python train.py --n_head=4 --head_dim=64 --norm="rmsnorm" --rope_base=4210.0 --qk_norm=false --init_std_qkv=0.0264 --init_std_down=0.0
MLP neurons of a small language model. Each row is named by its layer, matrix (gate and up: input weights) and neuron, and shows model dimensions 0-255. Each number is 128 + 24 x the weight over its row's rms, rounded and kept within 0 to 255. Numbers have three digits each. A neuron's up and down rows have the sign that makes its largest values positive.
After each neuron's rows, "fires on" lists the tokens most often at its 100 highest values on Wikipedia text that the model never trained on.

L2.gate192:103150089114135100117129182135127092140103144197095158119125155154154112133118136126154139118139166149112181095106139113129158115127115129106105145157152143189110131126109096120111137135133166160127136156125165122147101080145119071139116131135160111142124140108146092140095162172138124141167082082110081142083097120104154170124148091135130099124117188130132093114105151162115145146148134132143142104107130071128114094111062153135134115121148144071125133113088111109128136135111127116120168134108125125144150118108128141149162130159114103122098125136082119128121113101125163175105140130083120119141094144097124127149147132130116121117106106140166127114143129081148153134165131157070125128127135080140095119142117108121147133143084101117125164110095142126117131139087153
L2.up192:147090136126107119139101100144142117126173138084109151135117101130158153106146195155123114130153069135154136136149196132130151119127108166111159144145160170099145116135109155094151133147157139110128099123139097128131134163110118132141118122190103089121136127143100131128086130136156091146166126178136137158112117133122128104111117105113087120060130150166176103148137132139098121120117111093092103174138150102111142152164159099100145136136116103125106133172115150109157133123087138146117135175128123068147120115143109144134138134144119106115136091136180166140107116146099169125123119147167154166125079122135140104121144089115140134154119114124096126147094100118100143155172108134125162121169144104132094143121130130143099128146159087124119083093140104137135162132110101
fires on: " such", " However", " this", " however", "s", " According"

L2.gate64:099126161131103141130122130103113115112171121133105103179120092126126130124102170118147114104118113160113131159118107107144124190182131114132139144127078100093128091082162100114099134128127109129147144174156084142105117130145144155150099130123108089120143148141169154157134134094117103118141109103152111155136129079107120137176107165149108151113134102097117121163093090118122130081112117175122126128137168108082111097089136167138129120107131162106128199098144138145121102124113155136116154122112154094108164104137120116130099132134104166132145142105128149155152169116123157109094090116135208096136107159153131123149136129105124107086103105170139128140126100133103109129126131148107172144126099121130125088118128133155086133111115114161145138109179135105104093123106109
L2.up64:129116127099088147149108134159138128083121151115145165167140128126143127166162090182134128103146135134108079107105142156107140122153142135128141184102098121114163150092086065123106146115131148120146142120146083108156140117137120162120108111133136128130090132119188111100122125146152170126103154139140142130142187132100117127156125161184104156168128092110069125119117173129156127127115136153115133129105153164118131118131132163133136148150127149115147162172137082105117103148129138085087128163158081119123131105127154177138101119119162159160155189104127170120135121091124120136122101099128189120152131134157122150119161121122105116120087116123131128162118136093107108153090167109143139100108128142128102086113141130115104128117132107159152129138146127132076108121157119
fires on: " dis", " of", "ed", "-", "re"

L6.gate580:101099128106112174125110154147121114117145110156107094157174140141142146141127145083120099138148145185071124102118129111128110093133127100145143094143152104126122108101154084096126139129148092157125105123150144130097181136089119133145103140135108105138152138121128114113135091116140087086148138132147128179109095110128139136179111136153099104144150156126098110173097141124134127116103103099151157118132196124126128130093140141145081134137119196135120133164136131144080126117122106123094144126127122106141163116122106129107118102124136115129149190104141146144143121104093147110113082123136109151117106140108146124141187154152134140131161149122112161091111108157072130138105089115110166125106104122117111119132097129186102068098106114088144118129128104100099130159107174
L6.up580:133127171101125135084124175118102131139134145077130098144140137148085125137088139148135165167099139149135110184138093107143168166144103130173113095126136144096150120140133101123141133149152103107107136139112094135126118128123117117150115150129128152117177118120096089122145159114144116107102133111109121146110075133135157163133124093081106136142122133176159168127120099071114158161148053110102122112148108128127156099150173130118118147165120116139147173120128102132102108080138104129106132129154142133146131120115162132107114109086135094133130106112166155149115137111105076135122148143139078144158107126152130159159143134138133128137107132128135150112125155117146076111148131173101118200121136112110133091118091061114117137168134117132128120127107154138181141109157095
fires on: " |", "-", ",", "with"

L2.gate400:096140100148110120117139178120152100127141126109100129123138106141174095184092153108111091116084129168100184177103104158130144144129142142114114104127097131100134084116122125146151119135116162165111138162134159109113129122137126103120092097144125166141143118171099116120122138124127131135098107096118106158111127137119128115100162131168161123134112137153165105147106125115161129112129164135112121116098144049121087102148085110136153153087114125091120125080123100137145175116136111133117105149124125143165130116158128172170126174139138098117124121136103122088168117110110110139188128109117130170136119108135114087162119160092133136139158104139174107118165129113153126137135177109090154120163113115169124145142098151129111109124083135112131136150158190131132111156120164
L2.up400:093119101089136102122122075137118132130160120122123147159098114139115130146133154135145098170138175114085101118068157105121132160130096161134118075132136169132091148104116110106116135134131129124076147142117120121157125101129169101142159137145131176111090129085147088142111157125127130097159108153155148140100090139092121129155127111141144112115109143146154130132148137111128120144172152102108126106119142129083110099098168115177133164100152141146144158128117138141131156122122146123172139156133143080129158145131168107141111159163135142161102116142156115080134142105171190128083141116099120151152139147106123121122120139100116136155161148193136137110119181135085101116140186087156110133117131124122125183148154152119186135142126134104131112148147109138161122124104110
fires on: " this", " This", "This"

L6.gate388:100121130130149158150115168152145139130149111132068136122185099120120146122133101127116120088159129133083104115128111125105173120141068109159146148142105133167157096127094151175121161163143176146129110105142176133126116097128136139155140142126155136130111123146157161125117158159144113124148144119121150102110091113082149151142160146107087103120119140095150134130085096132102131162125149074124125115125110136136125125133118141209118135090152109123146135116093119132112155129130074165132167118118125101152120144086136104125124164116119121147136159121090139085129150089156118149097179115116111178158112144163160128104150120134134099150152081083110126129178147105140158161157110133105141128140124133121096107187151168135130141157119105156129135095110135103124130116170129
L6.up388:129170146121125161155140134108162128115121096166116117186124113152084110155102141164155154154140114118074127102136128183112120110107112149124189126085149116154113129129148120144146126136133105101102109156132130164119105115111166123128111128162145100121136184117146116147120132111097160133186121138154178137086103127124132177093153126147084112103149117098075133152107130148165125110099167131155083156160128119142134147081121122160108140137121130149127094082143140118138144150101091086107118120118120068113105142133124143119136153148128174136105108084130131058092120211135095163138143107068121129136100119148139126131122137125153188130120109099119123099132142121137113113140136134100141110104109110137104127165134125086114128136110111139145152122128123138124135118110119
fires on: ".", "hi", "hu", "ā"

L6.gate273:177101113132141178165100170173126144111166131134107140139082141145096111150133144126110103138088138129125171149141146136132137182093180113109151196114100122117139141131143120127108089131162160140155127164117116156133125119116109175091083167173113149101127151141114135119145139159149127114119141139126125174130176108073142151114147159150119136146145106123152143123115140122107155155105169144145147119136142086104121138131130075136165101140123147137169133108123135114153113142088147150137101128080103155183110127144130111113136117141160132137127120141123095131106150099166132176156172102134132096123161132113100154122118155098118151133138105108177119094102150130117178127113169097091117138109169167109154138115153122108116175127137119098110155126112148108156136156141095
L6.up273:141108124144140162126120092085128126116135092159114137166130101174115095159154146109118177146123098128144122123147113123126156125149119142081089121126159151140140135099192145129106120085115168168140181165147126111097140153109119107119113173171147126126107119112109140109143099117128123201129140105116110198146136119091105097101181105124092156137136155132118175148118116115180105138144136126169098115132120092176164163125098124149101090166095130175084105119128168113153180109141108133145126152121106144180114121121134106110138128142147108142164129130177150106147134105097102101120137153131158110150151129079106116134108129120099159153114121130138133111135133105115112131100141102137100146098148146161139173123114153121122148121145133101142128148121139169130097115117118
fires on: "==", " =="

L6.gate110:089097160072085113139138154148135108128177135145120150143170143131124125134133143121107081108145126144104087125107096145114140123094118101155149128085107110139152148107100128148099150119106091146129064125177120120129128133119124079140112140135130148120132100117167106121106145124137141114136154119093144140137141146124143173161087147151125115102152123096072156142100147111131151122148154112170119143162120118139170110082142154150150130131137166117158109144136116143107109113097106136089177087117118102134144123126121146116093090173121129143129173126100144149128166141093096133113130123121104170159107126131098125128154107129122180114119130129101141066123121132122179103125076127117182128092117139112120131124085131159111158105142085109162121071117131091080138161103142
L6.up110:129129150103113104119190137126090116144145149137161136107144098112169141142133141130133109130150107161123105117167120111116130137119135105135094156116121104098141154093120111120109142154120118080149126115161125144110098162140119122167127119129114118120140115103127116109143097089134081175127153162141152191170113206165164134133110124122102113190114121130078108140108141135136178102141095146142110116107139148111151125125131128137134092177113155131157149162123142110113088114143119120118110112142082128145138122107133131095140086138090132144095123144167162169130118071098079115100145141106101143168134132167106164094145112138150168128122137103144145088125135163156131138123114097115108163144150152170144081100094118163093114121130147156141110136125081110121132150075130
fires on: " |", "-", ","

L6.gate111:106126167068096129162139107137135117130144154148077113147149126136115090093131133123118127138132108115163124110129141101156146089148150167122101109131129183121116153112149081109124145143132103127124094131145166106119111143095175120109129127124132172095099151129104157128133094124157084166094152114129153136092124136084120097129133143091122102123172110094161120138127127076119115127167145132126141087166119156145162126159154131124135090090101151153133144154092131131132144125130107151134166165107112130113098127135119078142116133118162150124138152133107163106142173143142095135156166140126120125108134131110139203136109092125179152148113106142112102158137133138155114118144114154175137153097155106175120105112142128126106147135159106164105113141109100138078205120096158
L6.up111:086079105109099152127116110114146126163114132145155117124146130138121118137112127131148072129129124134125130116116111157119134115095134070115146118099120143110123142126169114152106126133151167109149153167168164103141139102116097146134122125088113101159158104119128165127127153155104172166155159130093120139138177096179122131111158195116099128121121118140098099138089171148134186190085128127116100149150120088136156152132165159109143096112137067174128133115101078118130194126127137115108121135118118117155106160150108120162114117111128160130142125103122143127157090135167117126101121079103117142140116113136128122144126112175112148123116155118139116095138090071093160152104115150125135104138133142108102080091122126146124174118127141166115131124178108140127131132129117
fires on: "2", "9", "5", "3", "6"

L6.gate486:134099096064135129151174165125115076125111118129121138134122148128116093120062137146141135148143138146172132135135139138112164137154109144157112144127100153167092123113102119107116142144141127153098131147152144120099141127116129183131117106157126150119121088107146142159103129129150171131131185097139124116134146120181116158125116135113110162096140100133109117103079129127122131186117156116154117125185109152077106140122181146132147122128157095148131149150100185113095172123125155138152177153116127164093142140124130080158126131147096138150148130112144092110116115116150102162160097137128128144144092115164128090127108110134168134120119113162140130099110082081137156140119100131125163147118191113124098121130123121145106144162176113096098128101102123091121117141107158
L6.up486:135133099135144107103153148099071107131133099111115140104114119134128117120113149131118131121117166175156099094148151148118117151100128141151100106120128138144140108092143149103104121120148129158124138116134121145139115141155126118144126129176095146097171155086111112153142143107157134124124157156139105146166148111151116112133111149113149162114141150140130136095052103179106150129140118155167121085137134136089114141121154108147097129202140090107128195131115177138105109086168131123126106165143174130143068101131123145109128124123091160161113163114169151123113131123153150125120110171188141149137119112153130154125125138123148108095108134128153103147094150095157126112123117137121112191113157078107087123122145150124131115155147087106125112208142115101130121139135119
fires on: "-", " |", ".", " ", "|"

L2.gate252:144104108121149146127120137133137133079099109132099104163150125101115141145110158129118111117145092115164159086156101129166091086110159119118136173138108164173104097124102159175112169137094172138126128128150097103142128161147113137154152117140126188150128094102091116152143139130167138158099127090131123143107134137170157097120070135123105099165137133100153121158134135145121126155100119135161133148094103139108110138078127097163104120108140136141123154150102121164132161144086088111143171137107116128131112112157142106149122129143167134079126150122111111111122094058179102140143119102094145126091171146144127145124142164122128117112106113087119113143142132129111109155100133125106119111120170133192114106135120098157098114111175143115117131139079143110150160113132145
L2.up252:133113111137134124117113131080125131099066097132108125113141139107127116131117168147133149135098131103160107128135084151134127122096129131124143194086084098164097110102102126120130113120103116131119123071177110119122107138153121175097164092164091162146155123125116154107157095147127133147136146159143102127123187116142113130119131187132155128152129162124139102143139090131113116139137123145127141160132134122141135135139181139090139160124149113139122160115104120149115144130135154159164103158096095143110112112147089142115118123158137123081108143115089166166124155131148125132153125132119103152133092128172159126146127118158105110068114132070123149097142117091147200143128177108115136103111108144175157129147164084150134129092100147159129118097112118106139151079135149
fires on: "0", " km", "km", " mi", "res"

L6.gate435:072114203085107107125142094124105115152211119194131102146169104109162119117140151108119160136160125104113110136142134152132091130080138135162114090122120120126128127093121150097148138141098135166119111111097150131155109155095116118134164150147109138105110137112141120091126136098151094114131119120099091139124078128146124121097118145148108119125152120133112098136134112132106118158120138119120154107141120132135150084080116152155128112115081143165115128132157119106107128098159142183072166111115153116179105122107126118105120125149145128159140164163126180139141119109111163138141149117115125167169097131165114137125168148123120136098137158117161137178134132132183135133104155125114158160161113137096149115126091144178098148095118131156117118129156149138096154154119145
L6.up435:102108138138110108150135095142101130128111135132146137118133120135160115103143109101122073111142154130103117114091084140110151125120147099138156112136118155166091138113171170140056136131139103132179135185129095157114125134168119125114146119079128149152129133132164128143135163125151169164109147131101136130128122139111098119158118113114134121160157108120041129142167171165124134095120163108138137127141124132148124155107124138149137090111141154132169172143103149107162143132147122129117106119152161146141112128100175168121140112137131156178142105162143094185108108138131136152124111176103116134134101103098145120085133129140134200123108130134143157121183138105153095102164135145136153139114121107106130132090112145129130109135127103145188078114137076124109115126158107
fires on: ",", "/", " and", " |", "-"

L2.gate611:115103108109128144112152118155123140143162153179088133140117175084103130128119162119166101134120179137131110155106136091150124145141160112064140123125151099143144122110109130155176118079148140146148169148122127133121101135145130119118142170122069147136121129073172106141132151129123123137073117119107168140101116164139123100084110122111094155139134154165106124173143092094164159117093116153129131160153145132117108147068124115098126115125103137120137097121102134128125114092144107128122121122177120143124127188157114154173136106124106125122177122103153119150078133155101113116141136115154090161084142154151135136124086125121170138097118114141119095132130122138101138114105131118163135086133129124082117142172086109119106118101158167158102110104134113078103143115140119
L2.up611:103142140089134110087126095087102127096159098120149090139097144137099101139147161125133157113106143133127141097128184153123120181137138127137130096126136134096134144149132095104113138096164123136097109136185161129144131137157109116128136154187156097115140131134137132127143171135135127098072158166144149110099095102124083112138141147144114124154121141097132105095109168108087124182137151116136137137132128116120129145191150159132152122105164098147156105101104162190165114115110155121171115155086111120147108112151134160157160119128148124131072116113185150097145132135119149139143103144119137147155124127142093119105123133142128143145163098132197117128171186112163135153125109133088130140143113143133102133084120128116111140158151170125140136130091162109147125120115119
fires on: ":"

L6.gate71:166134120132127135131142137125105121081185114146114123101103149150138061181148145118083128138111147105123092187119121137137138166120119156110127127148148144116159153116138100152105115135162122150143121146116106111112159144076108162104088178209136175158143150115097124134090120136136121146134134141144141138117182141125160110121146114148089096110120141085133178131123149105173110128134175141144153149158128084109085159117141106167141143148122155135140136091127101105113168129093194181113116139118097124121133145117149113125118145148136076147146128098129111120115148126114142099118120116162074126104122114137131120105072135122136167128145135135174116135151100120155105107108118112064120137131164119123151156142123154133116134151126107085134147153135135106141116150141123
L6.up71:099099123156127140139108099126125145158150105172102142135100183122116117137137192111092130132166126129119155145144147117074111151132101142116130129135127112141102156156154133095122111127124147149149162160117123107083109087126049129128139158142070116091106091132106152157121086087124082101129123158138085135113148094121169138125175103121117145109140129136163147129137128166160109124157158105096124132133117113132116145094141069130119116181155186147134112116127145090100132085137123123123148153159119084173113111097112100107155156142169100142098131129161154075108134113124085118103115107158130098132171132113133130145120154141132117120149108107150137122102144136100148149123119096119151139124176148119115201138122122107105112114108119122118160114155153115136113146132111
fires on: "\n", "==", " =="

L6.gate405:111125170107088137172126119096109127087120200170126113126167155128083071120100123176164085102109140105207088113110093125128108106117136134139145097103143121113128116110095135126110122123125129082117086170155136169138124164150143134134180116139149143077100112133143132174110152093109113154116157148132119145113121095150121117134108117132126145096135070147109155114104152115124127103122147124124127157151122128181123134162139140141133096105124186161106165130150147132149129116112136160149145107112075128105132125150130105131112100124162139147115141114102112107127167114179122152150119128083106122179156136133159157107152150141134077145135133142141116122102124117146103122154122123093130157148141138086148121128128148137120142086124144159119102117091157130171148122141163
L6.up405:085105153105160133156119133135130142129161136137156142135151145161105108110096168137168144070155139128135122110170153097153138149118098135141108113114144115153098188078132127115146138119137162095148146141133143153121091183146124163127099125145159175126123090156106126163124113127128125167157138113135114099093101153151134122147089134159109132136113114148031120151115130154131165156119110112108130093164117094145126091133118150148123130145104125127094131096119125139146130113116134125153128122140089086081124061092140152126193102114102117126077110130113132151136151122125082124150151137115123152166119138122102129081132109143122101145091122106124150148138139132124144103159151117137139161153129138094143080098176164153103140115122083165114136125117127157128159143095138
fires on: " |", ":", "|", " →", " "

L2.gate67:141105147128139130137118166164103103099129084095104161095115112114180113153123161155141125138120166119092150135110136086161135131117164146094115147135209157134128090158109129179173111117104119120100131149153121120103115185108153134139119107130117154114120136145099152192087111131113093128139140092119102132133108107110129141146129126128128128121118170061173120118099117134124100079135154136148082121144147139119142119112123127096170113117129125108113138131078119119134120122147144131138117139088138110095142113154137114134132130119087111117171158143114115126086114114131148117140113160105088077166142076108129105122118145066124157143129145103138085092151134165150064133104128119111171116147135088150113147103101131098095108109133101116165133124152167135108136150120119
L2.up67:127145115105112081129099126105152106154142099145115079121112123146098123176077149162141117118097127163140174144113094135132131182118094126177119097106147139095154105133150097129117136127138135149150117129144117171105125087127145070120117123133085172171089113140133102109112146121082150128128147181130114122080142109075166128138118129148126135129120101141142105143118122076146124129108179158122094106140121104087164114118156120144166132149100117138145119097135108116086149112132133126148132143126120089065173144142117145130137139113130107168154128107148141097122132115105134150139134139082105146159120134144111168118127177119122089122138126167131144177103171121088109122102134101123119149122130093155139131148166147087115120143132179121096143191144111127145101148096127
fires on: " This", " this", "val", "This", " of"

L2.gate278:097110120111138140120132146166133125096144100179120150143129129146130167115128133192142141127144088159129069129071149141099163104162157166154107098109147146124166094119157112148140148132101107155111131139104114135100122163114140159143137138138139118115122141152110116133088105147094116113100128108120110146126156099076135080089115123156147174139150117133124107132107127160105146124137110106123128152089176090165114141111127118132140104125126084113085124133117104139137159112162160082160146117115134137135117129118074118110123096187133152135057107136135164156116150117125092173092102111103144147120167137143119149146115147145131166114133124116152120121128161057104117133158124130109096120157117131137155166167156102115093152080147159144109141140156155128096162119122146
L2.up278:149118127125163180144153103123121122103144086123123099102145115132141139138156105131152118134130089140109118103089152134114141095157149089152115135126143112069143102133121135166149138111106127096115106101128177105106173149083140126119160171136160120103133135164126143130113110139112146125132109163120116124107212188100109102151147138135148123152156083102118118106144105140124132112137112118120172118111118128100066116119148128156134138080108161116121111138145090185097151175137148135137134145138130122124148103137111116084118089098142129080122112137089152148093163105125100134154161094131138135139121150130133134180078172130121142126128142162154110110139146172171186144139155089108140148150097109112141145117114124138127110144100117141119168136118138185137139085109104
fires on: " S"

L6.gate154:137146139118128121127152121145167100112113117091110133146146119143099137141117126131080146123163093141128151149152132163122157131081091174111163111142054141128132167082138118135136130126128117131124151137108164149078081122088132151145137120121159105113107114106103107133069120150150093138126072113141117126128084081152104137133144099111134192129144174109158175122114115102151120141124150156093148134149130175174134162105131117114129155126185107088126120120121151135131128162125106137120080105116114121154120108092143107150138126145121127137156118134099149127113126119150112062114087139159120108114141164153076154178094133128116168088151139123097142122166105133117131160095132126116102087152123161170117117119092138165114169149137117124116145119126152143113116151142160
L6.up154:132104149127118135100136142129148086118162114078123081160121133095088141078130167135143123150141144135144131150124106096102124155149135081113163139099101124085097145158167154136176112136178122159159150105125158125085111097126087138137104117096152116132134097131134131096146085108125105093116152104151137087146113108097105126115167109109068119099112083106142157160126104130108124116103092109131111096147148134165195128125161131174126135129121130109135114079137135128140137156097085168133109147115137094117126158129140089149153122151158140154125160126156090097159119109114148120146131140097152144121126118130078098120115072078087148117147158154140096136123135136098108135120115180126138166118137131150144137102126120128122116101140116123121130152109164086176146134099135
fires on: "st", "1", "it", "bit", "ter", "er"

L2.gate525:134094113169153102101127099125195146093139157146132157142193181142122158159159125126112111136151188123120138122146116140147153132133145137112146140133115130070149119099107171152140136144096102114143105138141132124116112114153132110071147115121155144117132140139120133100101161115134086137081128109110144115162113131223140172089089108108147139128104169152113136133134142139144104160107134123142130113103127112170083162068119128114116099134114114070134119136119115129090123131166152088132128113148069151123118124141118087126151133154119094122131125126072121127095143121115149152136095126157094120125130175121122159141150177100118126114144128107148129105163139149111153094164078162132137119126106103144151147159128118125127139106145101154137118133162160106115115106149118
L2.up525:104103124128157125080149136174142153116086123163111089109131121150116146131159176116146134173164128157121109175118117149132120151147124143131137127126163094110158140182160150124152118089088126152108122135084145152100094136115144154114135118129095127117121160120088136087100107147129086155148153139119132119147136112130104093160099152101116145132116124091123175151142133153126184108110108151131128097156118130119109168100186124115099132132136134118127099079158166097166106115130106117140124168070095117146105144114094116099158126193157126091168117119132136131084135176087130134144161156108114130163136087172096107137112156099118120126168144089137115129153102163112124077107148113126099132105115132111144139137097120087131119115107131126163143099118114116117114117147145
fires on: "t", "it", "ir", " open", "er"

L6.gate469:088158114115119171084114133162078122113170144107105164125118113114115151098116139166170120176151114166105119122119130170121141097139137161140130121119118163121163134144138145107148157190140121154130134137109156132057131124100114144102102137139106153132143140111136147150120100143138101133111104108110152145091164141094149111116111154110107179158131143134145082104147136135120186136126137161130111121117112171136068073119158140117151085096105133126090131116109136162121118116163153130179142160117115126116150122151121132134091154135137125123121192141084122119066143103113152138150148119138133113144101139120129127121087154173145148149153147106147082129142185127117103146135107139110129152155160101177096170115143164128087124107117164116132133112133143131141137132156101
L6.up469:093141112137133158142118129124074132120158120152150189129092151125152132104105149128152116159125108102114073141064151112104116092170129145104086112165190109111113148129171145132172130120126138090115129125148164133080137133120147132161128105099168124135103130119102168123140098070132136149140129142125099133150126165113114110126123077118127137133147119136171120124121114136140121100138094055132134158089166140129142158137100120150099079124170121137098136143154124144148159122105150124129113104104143119132145135106117099122158106125103130111092156167127175164122119063108169136107126092172131081120130108154101143100086148128114141108139125165129100145118144114143118139135165153151145123176140141116141142117117136126113122128066100134139149102107127172117159116101101
fires on: " S"

L6.gate257:076137126140150107162090160117131080127163145187092120159156096146104165132154128139152112185157105139131130120138097140120170125132090136097098121156136169134128102098138109123123153103116160167119130142133154070108095105092111164089110127143113103096126167127107152096099131127109152113149140144123138118089133119095148157120125124140132123102171148119134126100131105140129144115142158113119112145127134100142129112128119098158131130125114118147144093059138120109114154106135128116086193119112163094181099141106128121187107109139126125135171135104117093080115137103160131178129119116173151155174160144116145158107130132112108135117135115092092100127100122123113140141100118140134131169153151101146084116152173131125117115090133079101128126123108141160119144110098156
L6.up257:116118156134082175165117141119091126126140126125113138155123147151148121161108148100121112120118186093127117136132109105129178141126129134095140128139125101177146142118119160140128140102122109115122128105137157102107118125131192084129082121160147117104138093137129138134126095105150161139143140136091162115119142099147126172123096106129083107137175133113119144133122152164149137127128168114148146125127146117144093163091147132131135146130165115122122110093140127131089147126106131157124171110149143089145117150100108130137167162139157090114116112106151186087140148119105172143129116105065119152140075135164112143134133165082138109133104143110109157122169089105098119127076106173134140158159116131139119180144100150124141159140096155139149131061131164089140082158147128
fires on: ".", ";", " |"

L6.gate560:167163102081091133114145120118127108094139133156123095127161122107083126119162099161124174145150113124143128124102150158118125116152139145121095130085156170094096088137129089176150160146092156117100105116120155108118183144138119126108133128154116126136126138089119129104092128109089116149142109088152185115104137096162131156135090107104122141136150102093102152136157151110146137137113145136151156114136169159122103139121097138116135142113083104111099097137105174113146141167143140093138120146099110136172137117168130126126074131137137140167148103135115080100117108133143106169152136133120096170102180094178082119168175137115141147120079115126136101087114121130132113127106149119149115127106124141178146122156110120127125135111136130146109121120133155153146166082154095
L6.up560:114146141143141094189131113136123160122149128099138117100142118128138113176115167101135119157114120158138156113117131121110116128116108119128134115128116166171179152113132136154095122144121155161107152142129147129100099119139095136127133130124088129130153133126137125111136139124120191145152143129096130167162110146139114098117099126165152114150137136136134128147127139125094123171199138142088055114142088109169136150149135138095137107163100130153141157081142123119115147113166121166099118163176122136148181137141119135142087122146168138142119108090133177143140096117107067112153137101133162152083119126157176131131165093090196162111159134114135122111097170165120140104122159092122118136112149135144145101134173145141151143118150175154149119134149152123102158134149141
fires on: "0", "1", "2", "4", "6", "km"

L6.gate145:120067131098134168139113168160102065086158085154062118208143122134127127119144177126118117158134120140139141132162139123125118154146153123111090140114130132119134130120141101108090110118145165156135133169125139128101115159126104110114123190156162148123151131124110177091133102094118092134102128110140144193117180114154149144116141127141110113134135127111118101170113136112121141172148147129130124121191147116151141151125087106175151120149122158152120133124117106089115134100138129147152160160100157138136127127123132088142153130144145128125147166079165092143115128122120110107084129107105132119132161139131097150137115151094127139133165121119169109120132103154102106133119114078100174148136189135126114172104132136129097127126123126105112132100136161113100136157138103
L6.up145:115134151184151144149121107102129144133163136143119121138094124122109140115122175137085097118106123084130119150124157129115138138088090139103169090142166093125111104186137154119102128104141177170149149170167158112112140113125137115098118142171110140110068148168120152151127082118112127124118144129118097130123118111075105136147130082127112154106167162118150200123157117141150129153159159137138133140179089154128101175126124108100128106127096071138152104101124148097132167170109106151119120138129070086161115134110123100106147141137137085128091129136132164101167140130143113104131158100154108134158131086115108126139112124110127115137115089114116118096132175103148112127103132134102122103134135110140111168082139160108107138134150111133143151130092088117138127147136126
fires on: "==", " ==", "\n"

L6.gate21:086158133120122116103159144150116127118137115182130156146143157102154153162089119108125123109132107127093127131114130118126168140133151104120132137155117121126108107154123137120131143088122110119113123108133101122111148143105150179108146163155140137071159119125097112122129123133146120069131156149118188124113101087125158137149141138138105137073158132140104107100155121116120098136095111097127142148126117150119114087140156124158111136120137117136092133129129141097120150113143117126164152133134114120158136162089140138181112095139143126129153140090103140086053102114131133111154134166116102162195142188165104142134136131094158108096118138091160066108129126106135111141128108127130160164161128097093086135144177151158133185094161123113119125085088142156082145155129122
L6.up21:165126148135149185173116144149147129102124092139111149136124115118117108143109119127138132114139172092110131114109134075149137137140130156147169158114114132168140098142134115156153109125150077131115105165106155129132101116135162106118077108181144145164115104112163093128135151133133121133103119095122121100126153083157140158120085111174140101135185092152091126129090127136155099120117165145149145139155161098131095128082107131102130129099139137120127139126128110161111122130070130152110127146111136112105145111152116149090144168138153106125158116119126129126142116167122120180119173102105112130095076111141125123110085174116131144209116148179091124136155121128117153149106138148111156114119114143100142185162105128124135153144094143135130121110076102118130132096174136
fires on: ".", "'", "’"

L2.gate336:121165120081152114184159112159128155129151118134113122160097149114105125118111158130124157125151152123097141168129133139135130167188152141069139139176162134134135166107128131088127148113160117134158118132148161097130113117144116143094154148153129119151118124087172147134141136134099157114088127118102146137127095103148124089130143079099103092139107144164111174109099121104133162109134115139155114116117121181115120113098116138111131134131120099123177124106093157131134087107151109164126151125145071159102140167145149136180161091125112120108121137122150147136110161137107170129137143110108116112143128175147149143114105110149136177097120122180161110158143121118157180166129128086108075122149133104087091135130149115128097144107169133139100136117106148117087123145091131
L2.up336:096132098105131126137182145145116166157161099115108077144127121111128123176120141116136124115123111166108122131127144133103122155159118119141138119125155132105152169146124140094140148124141134132096128141133182118120113127163089110138181142151109124140106123085136124120150156130128123152087108120128137163132093149126134088167155050158133140127143098190112143125134140114136146153131080147098163106124123161096137133104148128176112166140135128123162118075107158128118111107128066138140177092144151153121123139119170131118122129162135094139107117120167169143114147140114176122158187133141123123144147162114170122138127110134138158080175085161172121143197154120153134141142125105133090145146134140089120133128137123126144140093132162145144094115104171102106131135146107
fires on: ":", "):", "ic"

L6.gate575:139144183111164173145150165158142132104074108128141117086139084123146097144137136122136123132132091118122153128126144127105116131139125116161167122105115157131152129111104145188094128102151121113166100066109131169157103136123170128142104101176144115143113180101135164127087101109113106105102117103124172145133154126082143159136154121172110118125161106113114163127152138125136153075126133106133136094135153140136087109099088136169169092105136118097150088148138148116135091162122118131133107104101142165120166139164105118127115119104161130149158133086124108114111141126097103113102141107131120159111151073137139161167112120114146140124117090110127112144148128105117099125179177092163154118118129121170130114113154119142110096144149131131130131132089157105141143120172164
L6.up575:109139148136085118123128155120169143127110174128138109108137113096135132120200117139127111135154134172106130114137124167103112092161133109119140117127115108168164101099160104120092132136143147113121144091097093108121138176123144118094160116096126157068101115108157114147158136119130147096159128112125132130167142117149112112124093055139083124152139118157131127130146144128140119143134088115126163126093133139141114143112094149116087140129100133112147152147131134141152122113122113137137146120112134180144090177128103127107119130169166138124143118177136163107142120115122170148140160171145151158113145133097153164128145170140169097113104159112137114149110185059136119101108130107170151157116109105124119085093154145110139122130104143103166120112170071114119098124104091
fires on: "1", "2", " ", "4", "6", "5"